config = dict(
    n_layer=20,
    d_model=256,
    n_head=16,
    n_kv_head=16,
    head_dim=32,
    d_mlp=1024,
    vocab_size=2048,
    activation='tanh_gelu',
    norm='layernorm',
    norm_place='pre',
    norm_eps=1e-06,
    positions='learned',
    qk_norm=False,
    attn_scale=0.177,
    bias='all',
    tie_embeddings=True,
    parallel_block=False,
    init='trunc',
    init_std_qkv=0.0303,
    init_std_o=0.0303,
    init_std_up=0.0303,
    init_std_down=0.0303,
    optimizer='muon',
    lr=0.014,
    lr_mult_o=2.0,
    beta1=0.93,
    lr_head=0.00552,
    grad_clip=1.0,
    warmup_steps=200,
    schedule='cos',
    final_lr_fraction=0.03,
    batch_tokens=65536,
    seq_len=512,
    doc_mask=True,
    train_tokens=410000000,
    steps=6257,
    dataset='wikipedia_en',
)
MLP neurons of a small language model. Each row is named by its layer, matrix (up: input weights; down: output weights) and neuron, and shows model dimensions 0-127. Each number is 128 + 32 x the weight over its row's rms, rounded and kept within 0 to 255. Numbers have three digits each.
After each neuron's rows, "fires before" lists the tokens most often just after its 100 highest values on Wikipedia text that the model never trained on.

L9.up70:110058148131126071142158136132177147176144108124081138153093177162111127087125095182126156127149169149148063098124089087138086085122148163127188047071208144114132135068115088091144100171158151139128092150119098165114106122167082090144132124136120157165104133137127193118098178149109119142110123114214146142085140112135091092162147120076116108133133176158077064107181162173097185137151
L9.down70:160155077107098087145064129154084091130132134071168131110127111161111118102126167211155104150120102121082139145154188085166109104109154097133180132103153116117183133185162072164122136159091126152171086035147169179157141165114168125137096181145092113077101156129089082141149104144132204133097113142148160147123081157159164122199139151134105120072147143116093117160089132078139127147139
fires before: "st", "i", "ed", "mb", "s", "ell"

L17.up428:102079119131151174166117126160113080086108169142130182117102094166080111101042126105181158144148160100137093114133173091132078109063065137124182131144110125111172095088136132079175161128168184082079079118111143117160118158166079118108140120153143186165095125152090127113093136128150114095126116146159079107137137151134150169193092130121145184103141079097158088129108149192174086142179
L17.down428:110138160155178132154145133143103102162094128096132127160159091132146123089029165158118108132134149147126108159152125121139093109139115115124170096111162153083159113096160132107106133110135186139202156131125113138114117155112110138125140153119124129120098186154134139153044114127130134090132086114211134093117125116127094138145155139127146134119092115057188145106102122185095143176087
fires before: " "

L16.up565:124171109109140132106138190161120115126131090070114131193132096094153132128159127130106117158089175162169066098135109141206113088135135106142194112128169081115159093069136163082156188166162133121166138145095152094179172132117152123144103182155112114139170177067136116091090146139081063117150102132116130194112127085172060117183158081116083121196080148167171166191105159111112089149137
L16.down565:134147179093105129194074157146173143119061172195148131124173104168157112160136126094191107082200118134126130112163135121104141137054123127162102174171101136115091092126163105138093107061158134160094117106128122123120066200137138123183135101219103099116171169147188142168115113126177131155129148109161138095146128102125122120106103079127162121116168193136152126134094128146129095104103
fires before: "ed", "ri"

L4.up911:169145173135096127171126108097122075142154182150052150125153136182168100128143107103110134104106115140076144047152090105105176127126100091141140134109149153136072121105114076163137112068124174094131149142084142132097145109141184122139126158112173075187170107078110108134088090120181141137103121150189046148137129168154119108125132100107118186168140044092192097152125167147165192137097
L4.down911:090131089103108111083059127089060132074086043181133109102149118143129142197135136147115169121115136067151139172124125131131125177139121152099128167130173160124192090110149131154088140120125130108098135136109116115097121149154137196124160179199115157161167178138104115081138085169086122120162186100127070106091147075126131144135125179155118158113143097135156158079166148133181122114132
fires before: "e", " of", "ed", " in", "or", "y"

L2.up11:164141024141094154102073152155136107180099120136133128119189071094165142107148148143123100139120060203108111170118132184100152111157160166137145094133035087146069124110108130175163132123096128102120108165175149131111119123176107112128206115155095099142133084097173099116111158106160133144065075148125144080123148138135156152105133198099084124132115155117132136144133111163146170106136
L2.down11:139114171130154112230145063117134114187196171104115104134110168106095121066138083061071162062107162155102166103105118154127096083113073138196123126166152084145125131127088135109151091179112117125150135121136101154188146131116132129159094163099081108133150079104130123113142096229052126138138159090132138070095080108165129137099140109118170187101061115168180137106137123146148116100154
fires before: " |", "|", "al", " 0", "\n", " F"

L4.up807:092112113132155077120128079163127133146127132096116132169070133120108129148089151123135135141127130048135111156126170098132158073097046173073082169160124168163117125094159101117114108102119142156139108137167115135125102098195107142080102114137034110087148146125160178136060114120081091110146114101166195141119120119108116148124163140111077123097161148108112158144085117130183118155137
L4.down807:141121156131111123179177150129135143132163135082113125138103135092091176128101141070089136091168081056048123124092170129145102117138154088135092077153140177119120103114081098154133118119131115089116125110191037172107079095112107129091085112112137089084096156102116139168152134168161084172178146135137125139143122103141102154162117134190149172135117143104144124111137149093137114147120
fires before: "\n", "|", " ", "%", ".", "|---|---|"

L2.up619:130160124117122091143116116184095150095165172117131162132091097118064151102135082135130168201151178095104128140112120173160150099114074150099128094095095129161157118106142128105130125167146113142173188099127133192113124065148166133104135131102056082131106082116057086111130091094143118145179142102101086123156121146072115176053147114208159136082155118088088170201124041170072114169081
L2.down619:108138131049126099149154131083082092121086154162104251174170081077134074096131138127107101154127123104157095144110123105124165106121082159124144163152114089099136109161078149102166128141156178121127110119127171164174127122152144137092149134093094116110077080145074133108100079115076159177127083124109125116160154119098151167165152096163082153119145159080113181172171161106102081142152
fires before: "\n", "---|---|---|---|", "-"

L11.up259:183117120058145158143092119079080183133172106149123120131156104166147157148161111173102135127196089116145115151138141110140118113182128144126114125129101121125117095149071086104079109129111117145116184154049140091157055119116100101109130099117101131164155164170097123122106146105198149190104105194099096142165123114150107142088148119135083139123071145121125120185109139136079094123089
L11.down259:121173140120144138144147145097147126091196175158075127091122146115108117099074113135142152151129169112174100151113150165028135053101133123053119084122133141141109156140127138102105131125142150177077132183067177176065126094154117181166137118127106209127119112098110133135050058163155126168165099112141152073140139156124124133114153159179098172059131093167137147079042176102103126134106
fires before: "\n", " the", " his", " "

L9.up526:126079120139173153098149072132105138153119180108099206112161098140075107143147089125079189137056169099150099143107146177159174100142113146099067142076197092107118099160093149135050130129102125149175130139145119156056101135130151123103102148145165137138119119110187127113165162118098199151168087102101132149104101110170197069100107126163133081098140192138165105113135103131065190066166
L9.down526:121124063121118113132170133144101097200120075108100140083146169145125125143153136130111115085092099124131098141148093141128127142094089132188087112123127121143117079141166167162176121220107201192095082134113138167120121132161135161188155096162140086117176052229176103151149167102086100121165113052129069149125118122108133060148087077126089107101163138178102128144126142126126093122123
fires before: " |", " (", "%", ")", "S", "ough"

L16.up690:139142145189164147098137199129118150096087127170181154130086152152127148059170131183172113153087086102047152146154083131161130169108119177140124111179097150186124193102131153095141142115117117147156090141144140078123119143111124136159156131160104105107128104133137126166143152128137123116153094144080133131142141079120099115125181114124069116121081091083114114086144097195110153181082
L16.down690:151093131173125105181104110110115152147091100091116145144144147124096128102161108143108135122153112186130127066160068134056103141142119120127102130093118201149115097128051098071082104142140145095129225138129117129108162095133117142147103166087088130211067207096059107113118172130154115222096108094136149160087140132124108111059166123148173126102110135141162114130113137090168180132141
fires before: "il", "t", "k", "ly"

L9.up856:119115067143155098107146095174191103127105106104167156116101136088099112153120123089149130128125147097143094141137067126130129088139156103156160113052134138098078092110141092085170075077069159194128109119089158157130094178133079085138122119173096156032099149130063169116102209137105096150114150120104139202141181145115123076088168093140121105127095093134107102138074145111051161090087
L9.down856:086091128164110094118148159147132113109132094141131134122103154162130085125152132175169097091109098120119051076101129143093093144087116120103094085174167093109088116110148145146165115176085139144151155121139146166121129105145112178149150131163107105157158131155140122171086110123149102099140176104116120086097104176077140176088147128178129132042148123110123092099124070123164085175154
fires before: "s", "vi", "ve", "ed", "ment", "ial"

L10.up134:135138134121112077117189119101140088160125093117112152132066117135107126135080152088179109156108148195086138122188110050132204097126152063118136098088174115093202116116194104140127176088138176092183131100172125157171079138107151153090145158152135145128104137082135146147125090113042163146210137101082155120150133122115138156095106090100168137150127125125133091123127101200114083190202
L10.down134:105148104182152139071124111181145076146124105088124095136140084114118138181129120122131106109130172157159154147124103129149120110166164201147120157152086146131132144108130135162132091145141160124108100108190104141124119103095055112113128099080119111096192137131148116113159112110147117180160152155107068127067142128065169107130155153135130161147170129102144035137114164173173148144096
fires before: "s", "ed", ",", "ing", "al"

L4.up204:144065118115170121130163168130161118136168160090134099124129124223111084181122159106127118154087174124082130095111139120142184141152098095115098090157213103101100114123104163119144088137162151136122107129133161074146122140179072117147100101131098067121126039076062130161078076117098160134064146153106133163119124146178134166161112129115177140168117143120127154126121076103099193126116
L4.down204:085138088127158154090113139097113116116141156093128172103143115098152137129151172135065138084075077124166116126208133115128171074114146119124138101128099182135117118142201150122116128109099144120184117087140116160151132117144120147137160113114144152117134088182139117125144206073157116128103165156137164080120136113099137086193125094159120198069109127150094174102142107107113099162151
fires before: "re", "ed", "lu", "ing", "ra", "or"

L10.up957:146100173092145134111157113156158111180139123062158117143086165116153063063134149137160154136118142137172050129149104103123111102117129131072092093073156139110121136104168153101153121112163145112081143139076094145158135120160135165149083102136106155107137147108080088109106135119034116091141094108103116037157156169130129159107186128122144108074182137096110103131123120099094133162147
L10.down957:076152149066056116101124153174082099152081123148159116096203169117136153125103093096162113175179151147114042198123128095142161139057106181144144096132152158140107183126146104198214125120142159088134176136118128152043126131121137100103100136135174150117110106168090173155127120122138187123161119128140142156130120144125122158122211070154161163105129109092137101123094135171125144070116
fires before: "s", "ed", "ing", "ition"

L17.up864:162121142165110126122124106194098112165110142143156148055142175057165129078122140095180123125141170158183132122108116182095173058198116146172135096163142114146117177110167120098192125108124091118115186087124206074152159168165133094137082131071120123148124098044148150119091069102160121119116067152105073084119164134131125111172145080165114138107167169091126143108113122154142151134108
L17.down864:183099116096137138130119084060105146100085133154132050148156100110089139110087140075175059197141112093114176141161079072111122046138073137131162109123143076145110181150188158134146126170158073107094129172081123083194123135132092127115144111099141131111113134134150108155129133103146140128137124137095125156168144112112116159107107161092102144123150110088108187181164092156131163133129
fires before: "ence", "ly", "al", "ity", "n", "ial"

L17.up159:071099161167101109126082067105142150156127158143116120101085134130087154130153154168138112150133139141096168095146120119164130083145121147059151190099105147044117120164070179104162153135159124139145181084193097111162124128151057113162118138114126135078184146150131169109075081129144157142077149086112123160148072177190165176099114126158106123100135114146094181136073144134110078113184
L17.down159:112052188120166131136065165107120142155103122145108141078172124132192159142117050099130116141111120116079067152081080177169166167123182147188170113146149110165162127165112090151063093154114117138165063117183129117139147076155115103140115127122152150105115146150117088129206126130154159147117101190103107145175115121142147099109136132166137122141121129132130107119122193093149158132114
fires before: " |", " vote", "ity", " Party", ":", "s"

L16.up337:162136115135152108115131108174169103106063151202111104112139138144151079160139085159132148112149167102114209137195108146141126138124152125160116157142141168066145052125135116135136117095134146125150076105123114170114089180126120107117128149132180152120168150087182115107162123143080119128099124160136134017218163117112188179124129216128140134107096117116169152165115147127125053106122
L16.down337:107167144160098108149117140151120097136171146156115078107131112114140104123156156068103180110145093158078122178108083058179091157132163146109192098108141145076127124138108190150131148129222101106062162148086063135112165121137171160131098101154106138184084112178144143120120170124144126153149117137133113145136143118127165054157098106114181200123118102083111154147086144100167134152138
fires before: "s"

L17.up582:118141177043133109157118155105142091170112134105129136162112166151115112223154211111127117176124155164148153188171111163167133073190143123092070105108121175167165081104123138164170108157157112153129075165127114155191135132112107177078179077146161148101121127127146133134099066128098031153103205103122172099118112121119132116081096142149101133106117101157166141162133171112150189101160
L17.down582:136160208134093113144140097085138121094153092128176090149185203143146103052185151126173106127134130158107109188122062113137137136134092093106073143085089103193122203162127113134186141161050144120178139123124177092157124085191159113113114121124107119183079164164119143098120150194163121133135108132118111105106107101158182131152140125143143163159101140131150086135125060119118101156092
fires before: "ing", "al", "ed", "u", "hi", "st"

L16.up866:110103104058182168126105124162109136172100125154131131114141157101089169151093121136136189098157128092121096190171100067135143128094155165122112089184134167113107140134147044051118096152106094156152167093115160116171079102123191096148134117128138104152148149148095136170127161119157137102145154105137095072132166144104140161088085119147113114085135152089162151104153094127105096132138
L16.down866:129154104166105080138122149107155080106149135117144114068200158145074191089021158074192081106092122131109163130099179109125109151152120136130136149121155097134127131197107139132119197100072100096142173125193156120160162145151137198175141082142116128115098090171157107109112126165127084113102172119136126146091115140128150160131088116100069105137068123155129090158137122202079140097160
fires before: "2", "1", "6", "4", "5", "3"

L11.up925:125123057127133169114138158151177148138080161207124115106098176160202126152087070159150116160096144078071155099114108170162159105065128119158079093151062154094176060185155117136133151086107158125119099062106115130077061109151087122074098159137160178137169125106145148119096152134080195150152118133089169097160148097093146137169166145152138132119136205207141179162116118153165117195168
L11.down925:134133135140093083116139089156185088137119130088152132105154121119079053147168113149074162110127113129109176131124107080140178132154115169107174122142170079182154122140103125103165092124136114120096085172100101141176144152116161118149101112093154113080106079072147120091157107072148197138136128084113094124124068100106126121124129123110131062155053093127165118133138072117135114161166
fires before: "s", " "

L9.up971:074154149108080138118116089091124152135143155165134128204131105097140138112110129089104169100152144142150138142145133170157116102124133113106123069075123075149154096085187097154091124112088153119179170154150148188103106078127071196115181151090161130124147143138148093113119116143151117154085161175116162091150208087129099188117124123132116142098140146160139107144123075090174167074197
L9.down971:129105152182180130110090162118147116133168141156167150106111141140128143124082123124133173103134105165081166153144143120064154129127090120129146110140150139096109171123100131128131126174177132127125166094102158117133111125148192136121053081097197127085100160136115161161117173161104168082134062050144166108107125144119099118129086090143168057180127069147137089167149082136103098160063
fires before: "\n", "|", " −", " ", " |", " +"

L16.up750:186142112194111157093115088187070078095042095088143087167152154072151045145155160153146123095108139099127103210114123107142157134145081098147195084162155149142061074102115109099158163105172131136112148139166129169124106104149072115149145148126071155131110130111102157141118105079112097167150101147111118122143165085123134084131116132112084116170160139116090150167105123178086066060146
L16.down750:139109148102152135120110125140243125088151140149131122124149102190114136142165076123125147155151093176158101123186085157124153101105121118082063137120138144155104137120174108172151143144110167127171106127069104119121079145093170107167085112180148153158148118175104137128158132172074168130143125147145131098099091124146083091121177143140125173168035124174110113127115169146110131111125
fires before: "er", "r", "ed", "in", "ress"

L8.up453:153161145155107128170100096073187166166176114074152121120114120123107148161122170131130156114129177120151066126135134136199163117075124128137196111136129179165108128153046145160129085102141107145129106123103114125120158103126138163142148112136108082182152116190168090156149138092136125149114098141151128079094184046199119076192168121093112131134139116155118164132088046112074161178116
L8.down453:098145084081132107093153126140166127124195078102179118155141110138106087194098205122107158139091083151112121180164128134071109065144177081105145081170112151147142142155077092120131095185105162118137197126126200152140094130144113151123145134151104065119110180144108137130112183092120159128129077149132150127135087169156117154075119144155181125113148151136152107180142080149181154156094
fires before: "\n", ".", " |"

L2.up553:157187114082162171193170098192104146147116120111163156153198100140068101110140081144157180190141128163091141118139127164105126115145095158098141107103100122108138108165165120091090082098132168094175089123155130100118124079133161138167089144115117137168129107179113135164134114137104113134135091067193117108100111141140113181073088156120159167172117169110123145121123116075161124123062
L2.down553:143173059101187142159125096146098068218102089151145129135110106132090113101110091138198083127087081135194197114129092164153168165143130149139133122108170124072114095138087107163148141193180161076129157133132135079125094139104119188107136109046085174120148102186136112148114143155112144089129110092160100148127126140117179193104113188099100110088125096150113148144185112103113126121133
fires before: " |"

L4.up688:129131132133115051128067106150083207128136183141153126083128145092119152072120116132169135134098154155106106129128137084131133119124123130153123113139091141101139155137068129065153127053113107157138093144135162128110124105115141141119096088099109141096118142202126200083114165148086111140174207087159094174095111133172161158120116144106123117123115068162190132094136134186171132072139
L4.down688:139146142114173089136101171193125136170143076063142142134135096160144131123142077157149170152079069187108107149191113163147144142094183155164070135129091164139087124125150153138126157159172147105048158131155133147095120074131135143099080136129120138117133122142097110162160152074100144089126113126091141131131119086087140142079154142097083092145074136071068160120174128118156159113184
fires before: "ct", " as", "ver", "mp", "est", "st"

L10.up108:179170086116092133143188141122129165151174160123057152116091112072110081123161120135132191126161113118072128086161138145115081092076129173152141145064133089141134113102191096105179163145082132112118131128072176160106094057138104103158186136112114120109177097153129188108139142076177155115126091085072173152127065082116111083167091095126112128169090109128152189161147117082118087143161
L10.down108:163135115060181146114103143131113208121138140202071122072144172124116185190116091120092164143132078135104081147094097145142150133116148120093153116175135171108135143178097127110130081149127092134134191154134156094163104120131123126186151182138123078112154124083120076158149129119158123117134120103092135137112121146160146125130138131188115140146144062090023085099114172126141114114181
fires before: "\n"

L2.up249:139123098161091136148138118143102121134116130130148166072160144123130134130106095129143146141071127117164127111131139182119113140100094161125145100151112115183044147106106130132087092127117105107119224143189144091105063095128099177126157131146159142187190097196147080093094146092128135098163092108145148131123056146111145143081102157128109186116162145082119134115162108156151124089149
L2.down249:157161217174114100138155101105121092067182141148108136112144070105098116160112118119151162144089155141091123107169082157134112134102101178144162123114148145137134146172085115169132115104124222134181151121108146118175155162102115137140125117137104117168116164139156137050145154167167061148108157150133155091089152106119127137125125135119124046129121092124100177117112120126071091127168
fires before: " |", "–0"

L9.up818:121126168124110172110189097103156146176201131087116142138093172124124116131166097168140124094128103190135102148161127115148095166136143140133160115127123150116118089133068110144169068134182135165130146134162173150127099121106148113098075094151139103174172093093157177150045062133167150169095134127157120143088118147189207079100109057109091102146123128168124077161144085073110124132185
L9.down818:136151124103140115109142058117126102108130136130127089130098127171142132167140145203084176058162161112120156147161142172080138132113131127096141093144160128222155130136059090145115197128108092126126112091085187121152120152135099104096175160118156153155136143167106116169079168068111158123075176094136156099132113092109079131145114193163140113106124105159092070082157074122116119186159
fires before: "\n", "|", " 0", " |", "."

L16.up387:110098063144126097120145107121110138111170092069109114078123058140080127117137136154176134152179110146060113124108122134135090146128120121202177147069063093219164136103117069100126123173143178167197183151117164109102117102114144099189180134207038168113171157127150100176136111153117134150101135145090150083124106118139064100132072149107121167108098105136117151077113120097098184189139
L16.down387:097143167101145131110187189132065128131175109065158068152205169117177167127163077134182084085164171151114142148123111106163074182083136138134114117170233136154108222113099178141125127123082111134143100121121102139101112107166155097159121165093124067133150120153165124081075167161135141150137168127145106073078131146111049166124164124132101092121136139120130137120152112067179108145178
fires before: "|", "o", "\n", " We", "|---|---|"

L10.up780:138096106104149114148127126171163107193130120118145125113089127140110123106066118113116139186117123130124136170167158155099114141128182122104166148175131170063122128175161143178043092124106091176159165162094122068136175172142108152112124096074135150107133166133107133117179111145088150156135133098140112113124175190165095146099074154104176066050209147152057172119128186172112135132141
L10.down780:135127105122102112121101145103127120109102147134107108171032105137130082119155066111086136135136105125174099122182078151090132140117109091137118118156109118158120132132087059120120158175132159145133098103089083122127117172102097130097122109138126189148164076093159137179115169182136201126137111074087117127099159099091110138140137142146106063095125166218148167177121133142123043125137
fires before: " |", "ment", "ition", "on", "s"

L9.up43:143194120145117155065148106175149131062115157168150099099113152149190119135097126156152129059101106093163166068152085139152133135150152132096140157122126128130172103163156120145058115078097121057150080123103098112125132141129107124068121150133180138158115128158157153117086153126063130131106087168078139119179114079128164128128081215123177154138132133126118170167154136111135058164160
L9.down43:157178076083069135122112088115157062115082138127070138097153136148153077108153127155110158105107150165117170208200116105160171159092091171088197112128151144150113042144155104151163161120163124162122123131128126210098097145165118164112072122144142139088101129100099098172203063160070119176116146154140085117138116107103179125157111078119122133114112098146107099100036115126093064116192
fires before: "s", "ies"

L9.up999:099123198095127139141161142131114085180088113114087195159087086121117164160117104119145103159127128083159111094071131163158122141124131113095161105148070094150147144102143109092129077084157101138155122142192042178079127136198143128115144152142104161127137113078155065078119118134077138123143179093161196128099160126114119173149160091117141074150130116125112079081117171055162127097144
L9.down999:062122148138169182114085094133084132162147131135155153165157065118173093108104179123093153039151143099126111129147114122146145156093105169160122138071095134081121098115130159104133117140106100194094107073186113177159149098181146149081079160164138150105150122158089135143177069085104105070096152177152131155173105120161168118176118135112152108148114120162204071122147123147096151124126
fires before: "|", "as", "d", "\n"

L4.up566:133164124126132132075180150142106162151119136097064071157158143135110135134120142203110113164092117057096072121120050129100145147141129108115089151112160100130078064117134145155129074124095120132088145133132156141120115129157097123123105160112167144145100114148172162094182133136103142071124149107082177067144204056156130178111165098162089211097094167141127130156093118131096175115098
L4.down566:178111093108091097065145107148132152160112133141120149141107152129146061098135105103132180087131118104116094127095133169096137061163124109150086162168134143084130164141123136086101154158111068115092154153124129103134092123092157111104148106152146070137119089087147116228120118167138112053180175136162144086106096080142094114155173133173184124087164114154130111189135162138053142117182
fires before: " |", ")", "."

L10.up314:130121153084123115137109098066173156157126146160158136098117105096126190100120107197146152120143140133170110140155133159199120097130126112163111063131173123132089120149043133088103126116123167154167099151131140173100091112117091052127137162176145118168132172154146160111138159120126119167157140174100162136182149094168084088139164126153052153115153128124123163161099113106094101119168
L10.down314:121182154114232175117158085121130110118158101149069128160167159162142119168069162128118095107091075167143140184142094142090096127123120107135102082079062159115110112149101077116134155166114056137135141120088205162118136114192098137182111165098190184182137093180103114118116124117126168115137065131160160128149124168176125113111106190103134105107097143149126096113138122105167105115158
fires before: "\n"

L4.up892:087124088126108082131135132163087092229125149108139141162125135136222162161164104116116121131094180121108192107116097124083112098116146141165107170115139080185130096072150113060085111146059146109169092125142157100090119071161139169162109074115103144170135135101115117125093118135172149155159187110122127173101074144145066160081140116125180198087140193087104152172119169119104104118098
L4.down892:108130120103137104153210106157197147169164186089138150109126064174137106165073107093100129077074104078142095152086129134087094078098135119117102134158220072131116140107158087112129126085138107100125142068122100074115122137179116118095086137096128123114114122119106128109202093027146134149092095118123159141094077179182115174134175082092031146107106132154155125137162126127089080105145
fires before: " |", " ", "%", ";", ".", " 1"

L17.up385:094124183188193097099124144131078104121153115155149130132147130093082131033127127144157186097112155144136127075131067120118094118098130086124114188139100115128126138143094106137111147079142069103142144181132110145134143126108087150065106192157081118146129149176096116119151115200158105202125037178132140134116100104164141109085150104124141109180156129082194088085129139114095095134145
L17.down385:086063082122161155127156143100121070109106116101147107135151195145132185066114116113140157068145128142121143097142157134073162092155142128121111125167137125101147167118128115109079160119163120139098147191057141102133125117097163089075133077121144124106124135116184095123163131094105086175098144129112115128090171107100112141098138154102152123096123104154137113126111142149129093101131
fires before: "il", "d", "ta", "t", "n", "c"

L10.up258:104157083130151108119150095153071106115147118186133156117079148096143086125137171119111156104082122116183116111076098187141148068121108083108115125108067118120069093151188141126198105118125157102161123154079120104104088144131143113064133102189074175130118180177128110159147167140104092153113116158093161078184089078117202110103156158184139154150111129151077192107186117165096120128137
L10.down258:143127122143090049130155107134157071118114108129120093119129133091107127092204171148179126216153150081143110186133125111094134192114140179159131117128128127089160093122093155138138168130157106119108141138137199168133119140093119128169161092105155140158094118059121125138141090129071135075144135095113154080115190142122134083153117090142184151114128099093168129082134138140140122121138
fires before: "ed", "d", "s", "n", "et"

L10.up829:216185093125121137096169152146155084120090177078081074194146133137096181167136102085113112113112143145079150119133169162135115100203096181102110071097114132090116192087164123093173098131115139156125103119138090095093156152130137103140131126088143086126144107117119167104065146166066158126176131148155118119089161130137102150179166121181100093058148135120095108115051178153191160080121
L10.down829:108121193084094121063089155172143110141096082147132147151109077106107069126084120155117105099141065093101126116129136120143127172077110119106159136126107071123115142100123094123151104120124159142168085140116175142149106200131077047107158143162098159113172063168087098082087131120145154171162091183123112081067147121088145133163160141117126134154068141140096034135132097183092160149133
fires before: "al", "ation", "ence", "ent", "ate", "s"

L17.up627:120149082122132158139092103140149157154189179115163154156125110093088149172174058157126122108117137139145065091167184135187140121157141157141115145188136167157152181168131094165145155144149154103131145088123100103108112109157122081089086157123095132203128102194168101148188121156171055208180107107132111109111145189135166160064142132149126097120108135126108155162109136099088107121105
L17.down627:176157165138113078130117139114138172102109139139169108144142097107098156109087067142153122100111135189102085085128096077140160081184172131136176127178123089099103119153130165104104152158005123106185131107091166086183126156079121095164143134080091115129116138115160154104168142100119099130117147165161175093087137158145103118081218101121079126073099095143135183108120182163084149129157
fires before: "|", "|---|---|", "\n"

L17.up201:137146117164143107073127156117156091155073168060136140114078188144154073125104174107089193151138156098152114088137081088169148138116143142188155070102082158099080097068154112125150094159093190150124110069143150088081124152178172164090132109188147139139121084147138167157190119148095097113154122080140121114109125165137124145100139141056063185100164134149135154167107174121096129125134
L17.down201:123091097108111116127119172118144158115079122136117091153127120155167170178097103160134112126122131056127067171101080111131128114123097144116069148193188146160127150079145157140090149099158149113128168116168167141157056054112105133139127166146112074098097152136174139119098113097077159102114132159135165093179082104112091167173125150169117092118154151116126191057084089134092137146145
fires before: "ed", "ing", "s", "ations", "ers"

L10.up610:146111123103135090145156097094148121112141127170102160115074133131174111153101130149114171136158134141059129057122165111066051070151166191187133084095114134147128167161079041114135156195126142159154104195103180154108073151102129128191134116118127119108116110110092140104059126143173118107149139128146114105138091152179157119152120118153136198042106125156118088110112089147172072119169
L10.down610:172144084139160131120135121069176141094121139113138128095100104122085119150047140081081137163154157142111097110186127136090092100162151130102128093078076200119196083139121169125114160117135185116089094163104128133144120078183114117144158161086089112092143119125116102122166102132105145154162077103101231138141104136162108088091149207183110178057086178097142135169084144188160191146060
fires before: "\n", "|", " "

L9.up17:150126068167109125133154181143132139136131080130119104180112036138117085095116138170185112096124082162117193049142093122075097132144147148149126123086130099111094160110159126094100063192121115133115131103146131166078154155180069155119113167113071120181070122111148118140121112150173136099023156136117160162133078155168134153112195160072084152129118171153121195170111116155089126120095
L9.down17:144076147151202085106167174132177174140145031095065122143090100101070139109124146087154095123132115151109066160133147124120092120101165083137190114171119076151142122153122083137193137117077080135164130147172143140124110144112149198118086138115199137094129089161147096132156115084127096086100034166113145116146146135115139120138165106133131141096158143109120164152091119115085146131111
fires before: " 0", " |", ";", " 2", " 1", " 4"

L2.up164:134129212177113129090155078203088146107102153114099137112113149080188138139131165120114158149161115147102086058093117108157099095119157077126117108153132096151140127220161204066147152118113125135153077135150106153114150124137116109090101153106156150113129101098143195141107195182153119126113111103098111123107167116101125102089160090154132115075165190158133123096118181167114164149120
L2.down164:125133152154109116117180142123163141137083148145144093144143111139082163135145160123164145119169202171091158055125147074100174042136127185153078135150114132097124191126128185106154155076114081161158178142042185097144163175122157080127129129198165146081117141082123157066150130150147071115093143186092105149184169167133113123099165111162083159086132156132157143062140124079141123177124
fires before: "al", "ed", "e", "ar", "art", "es"

L11.up516:174130145136093061170130129200083026102125147088143106120134119118154080159202188111164152134051114095112137079099137080188142098167094089116095113169115161157119097174140096093111124145134147150171141065124104127146111116120141133066105140116149153105133119117124149136108144129129141100149146126160110113126129149096131151120088133133136134094072207120127141224081132120089123118149
L11.down516:093092178135158143128134124094137150167093140106089131140142126140103152141100137065085151132163168108200127140171109141091175162118135114172126181105111109138110068103149148176132135123101157116089170183137116135087205100191114116179113161162125123120109134131111168104132112156139110137134135115065142177074155106148149103104130113153047162174162171178079115093052101148146121158059
fires before: "ing", "ed", "al", "ated", "ate", "er"

L17.up614:101093104140159124154150126142148142116061172121126157137081101137164080144127129132144162074155087172152118134124097127112160104130052128165116158163137122099190048121096162181176124091127164130190112167131119134093127115141125072078102165122069130094104136104107187182106143126044124125137130122129070118189065094131182102159125139112095187147088140123134148139085100157164060169105
L17.down614:052166105192098142068084143133113165117107169125147157183122172151110110135126140112112171090116122160073075094142095061144174110167116158110095091145139141103111097190088110138179160119141182067154179169134115156098148103120132126168142120082113153140071149099199113112118113050116137114104114157118188151121084170145121206104116057105138130159096094128122140174142162164116115122101
fires before: "s"